Part of a small language model's weights.
Architecture: LayerNorm before each block, learned positions, biases.
Training: a variant of Muon for these matrices, 127M tokens.
MLP neurons of a small language model. Each row is named by its layer, matrix (gate and up: input weights; down: output weights) and neuron, and shows model dimensions 0-95. Each number is 500 + 50 x the weight over its row's rms, rounded and kept within 0 to 999. Numbers have three digits each. A neuron's up and down rows have the sign that makes its largest values positive.
Before each neuron's rows, "fires on" lists the tokens most often at its 100 highest values on Wikipedia text that the model never trained on.

fires on: "v", " pr", "erv", "rib", "ov", "g"
L9.gate433:518559488465559520569448502552495442376497489599525569539506515458486478455454462505503531444528454443460519510518503495499520423502561474523538438481508521528548443450493454475551574546551470508502350532469385522495509482473553609590489530557489459473495537459438457560480444493407555487
L9.up433:470488597578597411537482459422460457364557424532462504547510458470545481424508442538489623476469413525501530508389457475595566490543533480536506520519455559460523459477418466503493487575473537529482419475566471535521462463569521556502533570583504505529497468580464452513456491579423590534
L9.down433:565485622497552491531432441534447529443406483517462505389546497395497540505535565575441475451488601495433520431544449492567510423562526432456533568551435578549544424491450531519452535561550496430475474571418467483438543513470578543561488529436488518507499514495401489528541477519475512502

fires on: " b", "ack", " a"
L5.gate22:472494403476563495525476474420599564522439487535473535503505528539562457595535564500544504583498517508491543558499391531420517547509482498516581450496572476493519508528524496431566548581496541550434496494460635451496509441485533461480470539541447539548431483464530473449436497565449509456
L5.up22:503572487445542562490434476543550524491540518370471505537558470405512475514444568540532435488504635478495493459517548487542517408541587494392573542458515523480493585445472480560535503528499457476527496543575498478467552515440524482492479546595548489457529455348459557496498517493460518560
L5.down22:534478486408456447482482492524555439470515533504506507547466540471464478476508562508475509474452497449470457556559550460485476491628555540467639589492570504422508498512444566626471606496481564531602554474569502452489472511533480474527510528547544474585529478540467445456468548522531451464

fires on: " as"
L2.gate365:478289525471494534454460505554530492492459489507426486528492515489530466466458573523479467463484484486482444526582503460459491440507444436528489538512483470535516422509436442523466582551497441479461473445451526520581464524448453625513428500473437472468537580551521493534570527479385479499
L2.up365:436410515485553507533464527573508576480425495565492629508470473529543592490558545492527387528495433444475437513474482495556468434509479467593475537555433458516464440448416472517447518495461472558465562426475404472557483567415478563469393551593471477455575587540511417541551490480478489478
L2.down365:569474481500423589544407529465477503548553404544520501478500532482520577499480492452565525513504490445512445499450464499501494414508511489620526568517449417484484504471401584372538421479534502474441492522498518494526528518408586516498540399507463564537564458540530477479505409516512578419

fires on: "-", "o", "as", "i", "ay", "a"
L4.gate223:460467477453527495487611566532495515525562478477550490489574583451502549460446509483528383605542483557492550431423512460485501468538447503508474455502593490494539434487530566511465572545487511567519488532562448463536503465498495517557438493535458515482573501567528438443477468511535513414
L4.up223:562503392402408471537518581514469549483491552474407525532579552507569467464411446519372478433473537520527578503537514528406562477532488532494506559514511401525499523545491560535543454499499482500583505529547471494396486452429467517499457537545527500468467561420416541552556425500579480526
L4.down223:503509486432537548503435517457493492544529468568404524461503538405553479513501492536572532513448428470491510465545513514502433450501444419611600531482549510584537471467595427442478440515523506504439518456560511467475537516436603444462464443495541538477537543455579481466426485475474571522

fires on: " h", " b", ".", " l", " r", " ro"
L4.gate80:506510470479516515452484480512485520523538531497513555602508503517431471510511521577427460553462452527506528483512442576442477459500531475486523405437467486503562581562614432485551568461478357450500420586565537517471516461434544575539522425559451433515556539532491449540419570522459549537
L4.up80:478530433478562561508511481502504446493462519436465494498558422522497510578459576523480490475526458548483489531500474501566567462457621475479507523555567530490397488524444466435462424538482478508463485427530485471469428503469505458487422410615593561503449567475501501537542467567596550571
L4.down80:563489466474420517482478535439536450424569455471443417464510543492513459456589499479533414522476521506501495516514479486574534507499506508557455563512572445524651557511510464524462546514477566497613519567595502463584453498558459508532491487380500497454540430478523542505474530412473381503

fires on: "th", "ist", "h"
L7.gate269:490468448448513486566401496468493465522537468581561473512440534442479505503426510524527524497463447494556445538508469582483510447390500573502549420533566481508464476482467481504541540564451562451512473577569556576499509587452442509419500530595593469477577510535468515468522475612458452436
L7.up269:461505460526451447545480525388502480517435412550623504509461461435586495518410462470557599481497483463423518431386494572436596503436538534483468516527540533571508615524517408524429524567606456478520480495483547469492510495490430465447455510586479470489528512596553469577480504553550458478
L7.down269:555549476404426496521431588441457502480512556498503436554493485513565513434468497446549551473512426560556453573502422545401522488410527467617552466505534435524527513402483527528531485552523491495500475533482554448488552541444488529500484556606520444433550468561461367468556499456550580601

fires on: " w", " g", " 198", "8"
L5.gate110:452507436488477460478352438579515547426305516468520535532480498467471458586547448562495521516552527590389474484481418600515566444553416423501477558499581496486450461520472453545439519478543544543534595467526439510504418470534587538575516580553489501520479549447517470447429547459498518598
L5.up110:414487547430532546465462431567512473431490446506362565594482432603607452518545500465434484452492426579517530456501459583547531438571492428497440608502465447574551440480461451472485531440515530521544514529484395477614602483427488546548444503520482486511546507435490438517481587515473543465
L5.down110:510547513511389378517373554448564603398434405525503592517484466566512528513553437553457526492562584517463426547513490484478477475500441528491506623526543529442532473486489456506493531461409535556527530523490435573410415430480626510517502614536459580461573502434435494487383575488536509481

fires on: "d", "ord", "ield", "nd", "ig"
L5.gate1:493483465427573491465370612510513486515540493446479487514517575554558510442452493516518451468546544476499432481479547549573575513546448514431522557470535483521530539444487499523505489441418462554523464484504557561486452448519481517451435485452423564537594432477523432462484454554536538577
L5.up1:582493477518565469392454427454548574433496469486504492530508530527506478439457541491584585404553508363575465527516458476475488496559516572453589571531551503493436443447528503537509516466457502508483546491457495533499556460439550509393519488549505517490573570489486419585543458518542521535
L5.down1:481566488507504545472536448519481518431523433497568464431537516426475459499534509437500479526447453515500495473477561543524405466485403435580570468559522505502573515454564459478441541516533559621484534446533530432438517485472537450435477567530519500360532554534392564599518386530483563479

fires on: " b", " g", " 198", "B", "=", " f"
L2.gate104:493499512582518512559510432533554444373467564443531485524500537535548505558490469504484544458541453560464533465440418511515506470494449419464468459509411526592500552513610531423546495488511483479494494536436469485549450414535516527554505609539484526508584519475531448413435455489471520482
L2.up104:458415406509508586479472417535539448522520450459528574569520477461629486501480469657517527487506457589535498495490507452504513514458545434421446584545427446499492440420544578517473529555580378632514414513499467473429493421543492497554465522538472445576508450510517493533479489528446556494
L2.down104:462580428506409471496551506524517549480521474469572499502497427458525493443544538545553551510562464610483545510578493364481412499471429514411566556443574462522482476483558425467513540614492501537489481537547517519512395434558562451458519508425458528505590405577493545469502488500541482417

fires on: ",", "ist", ":", "3", " ", "5"
L7.gate210:486480519337444457461506502407503583450479517467579467522554491507572477460539556538556543494528390495452482524425572537429569499449677539525533593604480466537517392510530532419486456489559496479543514464486553510488526471480468530488429486557528482524444530514444437487504538557569444492
L7.up210:486556578494489583586431569468498517502491523439543462552455665451511556500484516428484547514455468488453491536433514504378498506447593399491549593522436565504464523534503506515531482480605475476543463547598450472457507554582486512428418386547419485436437483501491496591458485539534530515
L7.down210:550562564403503395567503499413519483528455527548459494568442545434454515574485566522533564478431443557453431540495513454472603458607503504458517449581523497596569475430517510465480491496491519456500475483429521436535517506604480430473476404537504589545509479556488502559521458494549540423

fires on: "i"
L2.gate300:489339513422551512451504487447580517471446544482514479534534530512595529473549462481430430557553448505403528512517512546437472519561507483471441424500509487515467466384539487591436568513532544511514462460530445470472524566437541529567419422481523549472477481495523456418530520494494495526
L2.up300:491384480403511476473523468479500524534415467451473487496477535525588458453529466505413486518451512480482510440499522514484547543617535479496574457464504437572491447468523459588416518507495437486459476456543432469543479583420595497494433428510563535486547421465532472450507466545583493521
L2.down300:511465506503555472499526506443551571452417581443467463530521489566548482548561435452473453514542425452571512482567464510526507482488483502460472521583526528491545508307567492492426571476518545505551526507489556512399599515341543525493478494415484528499579444495495505484518488563518482525

fires on: "erv", " serv", "rib", "v"
L4.gate393:502495556501540463600425373447476487441531536514512460537487496453592526495518577463459596467487522422544541517481407547604490483559567485481428525525419413520515495425510503460525539523501473591542484545487449519581485594473570454498510480481491445494493444477536483527437580450442502449
L4.up393:482557608527459394479464428447427458462483473513519402528461506454478448532506463508534597520603476459514529521514489504446516531605537490458520514478506522458606510434491483473470497482582565552504507547478430521563474545397489591624465507556518431436504534403517515527552468539472584437
L4.down393:539512496521466470552390500424529552394527558582506539541490426499523500482514455447491487468401505481462532604385435488629508468512569455439455477557499503511482513420544456477491552497464544445524451508446375476477558508493505531631549466561472512646571523391482582541541562381362479437

fires on: "at", "ak", "and", "ow", "ist", "an"
L4.gate356:519569587457540407555497509577590538505512463540458577508467470520523526442456481556587420479520458542569407552497378498470454444480461483567479561447488457470492534518422506494527563496606436430478623537516606551476514520450403546500485475555537394524535542452380480599492547482504442441
L4.up356:452496582700486500478498561527490526494581403518595472551574453468547487531478489561545549537512535532456566372521471483543614507493449457496491473527479534505478594490548456471391525470562489456484527503407425464464478496512467469506480502465452597547464465538550498559521477513462519417
L4.down356:474562399411408578507498492422514503500473574488462486523514500490642438519505447573440495572526445500552451503558558478465461468420400459590505428502493538553586543493512448545509586467436491528491537527542496490501465519559474541524486598447508521571539503512480485493360490404488487512

fires on: "un", "i", "il", " stud", " pol", "ol"
L7.gate138:638529520514478482537500567404489531453491514472459410533432481485506465424542533466599451532425536497520555598582556467518477483598530534483568499563573447466443438443512576571446527478587473429480461417502439472560558509466548527600480426424532461599465433554528467478429491517417521520
L7.up138:439501543523423492522494440501536454403502582509412502464494493555557409574452462472409542489470445477469463466488460520473435590570565394564509590534560424466591510412512492492517546452412499533550478515447462451469517580422560572544509490474477521518575419469539489542497455545484474518
L7.down138:516495546452516528439432603461501457376477505442419500473544438519561480503515528544529537529499574484475486417490476461475547467547462563532606534517499540534556538447446488502485525389474533531503445473515471422537548506451542483466429441507476507607508437593467469444430464523461525458

fires on: " World", " National", "i", " m", "%"
L4.gate240:479478534513503463527470488513607492495425526528490569560544502556427462498534469548425485461488429523460533551526481481516469564610463497498452423549551391459472503559537409400497638554472536538416575483489436452482540550468448545501464526460408555518477484639560400490523579536497577397
L4.up240:454499496499464498603534460407564511578441477434403560517557495551488481529500475484529421487515446457533498525543431425555493541516549486407531498570503427487430440535525492500495541463498435486459481487511494444487578543564518555491392452491567538523459463567557499562516497527474442478
L4.down240:469558420510562453533584564373492498465443449565494559488474485514514471552610456487504468492435543503456555550614493556451475580441453569516505472526484549530465539361436493484460510477513474512550603516532530485463436589459454530545458483530460512550493468540466472471533530457458472505

fires on: " be", "ing", " been", "ed", " is", "ame"
L7.gate26:497394474551491559480516459529518609488450543531566467492433499397517539483557407549490525499510548531543482509484460499516567558549398426542502397521397501567500577414455541464549423516534483540485532531455568508442453528437520491456534462487541502458437447569462490581464472523583466507
L7.up26:515417440610503584491574503577543556534509487520515592512451493510574533549530568504481554420417510490507443565529498454583580522509505440559519521481408447532540484446542472441463496487477530502447617491411473482470457521473487615512392447520520538520451509535462572509539509420442480499
L7.down26:588454461484483515536585441505438587472511524547528485477529400520564531484463530498508468581502539518518540498428528583464508488483496464453522426474478510487489493407421497525519458424464495498538514507486541487547466513365414427427566546569515594521482471418517515572486472432588551444

fires on: "iv", "ff", "act", "h", "ich", "ut"
L7.gate123:459574436478537455503496461468541550487521491587538512553493494573513424507476473435546506532498538497569406560537506570573484486494567454433457482507493435378535494465426516529521457563539477441599542519448533527503583508543433486504468459453511423529562460572461414587519457515540503580
L7.up123:469515502416455504461528460429507481400474472503529479434388476501471504529400461531542542542541529504531487516613547549550520438515479473463542693443497480496506577458452486543461460548543498415468567407468517492562575502535533437573440484507451490546574460581601417568476510527559559437
L7.down123:456471520423499493516490568482484585438462483454496445515471580405532522489556439448539474522468468425474526465496542405519574475502443573470497575517455538515546547523366450521476546467464562558465504494479593602421519498419562431470437497504513519534455529511516401335511459467547477486

fires on: "v", " st", "uc", "iv", "ir", "ov"
L9.gate19:443571577470586421452396494541604528448471505556539511476555469487532515446490514534540622468552441420437484487587446495513521485522507490464525584511432596508461487547438614554518475525504468526512425503451453527606538547485543520570470516448470450565545576550446563500469561514380515553
L9.up19:374457614451486522556403413487419559479471563583479510488465432437443424457537512566537488526514487526508428495517521513583527560494502476458521562506439679512519569447533499475515528529540479506514462546445417481462499488503567477452492502415484607640584510494498530538503501598443510506
L9.down19:466494555474482497431477455549527440484492406620495510547480477538531561592527516428428486470497436506402520551590449571522473456386557452591498478524537488472506474471476429585497582618410436497538551460530475411482485529497512394478424461445492521506556459544421519522497482599457552526

fires on: " bec", " as", "irect"
L2.gate9:479395423376502581504377460486454500501537516468537521530445476553455587406450532462540442483440525420551508515443494524517512473543478548504477603501543502618563550576510512519596509512567524387468505488500485575504468519448519531511574477430537523517525569417552497567517532403532485418
L2.up9:470426422458506588534441431504497406490484452471499600474508462394476502462525524446498465499566453445527381585434456409530548445529428416525523553472531516500436528540415511582468544504483537465534641466418504550520435567464514600574487533448563557496517537459536466588518498487564441466
L2.down9:467377510526532584506478501448483479493479455490453530462491490428490619502494458480530504439502454517509431505440431482489488462593502439501521448341451538510492454485466573480459531494495573530604475484508546592454402453416488596462566526436461553560513501504538586478503506582537513405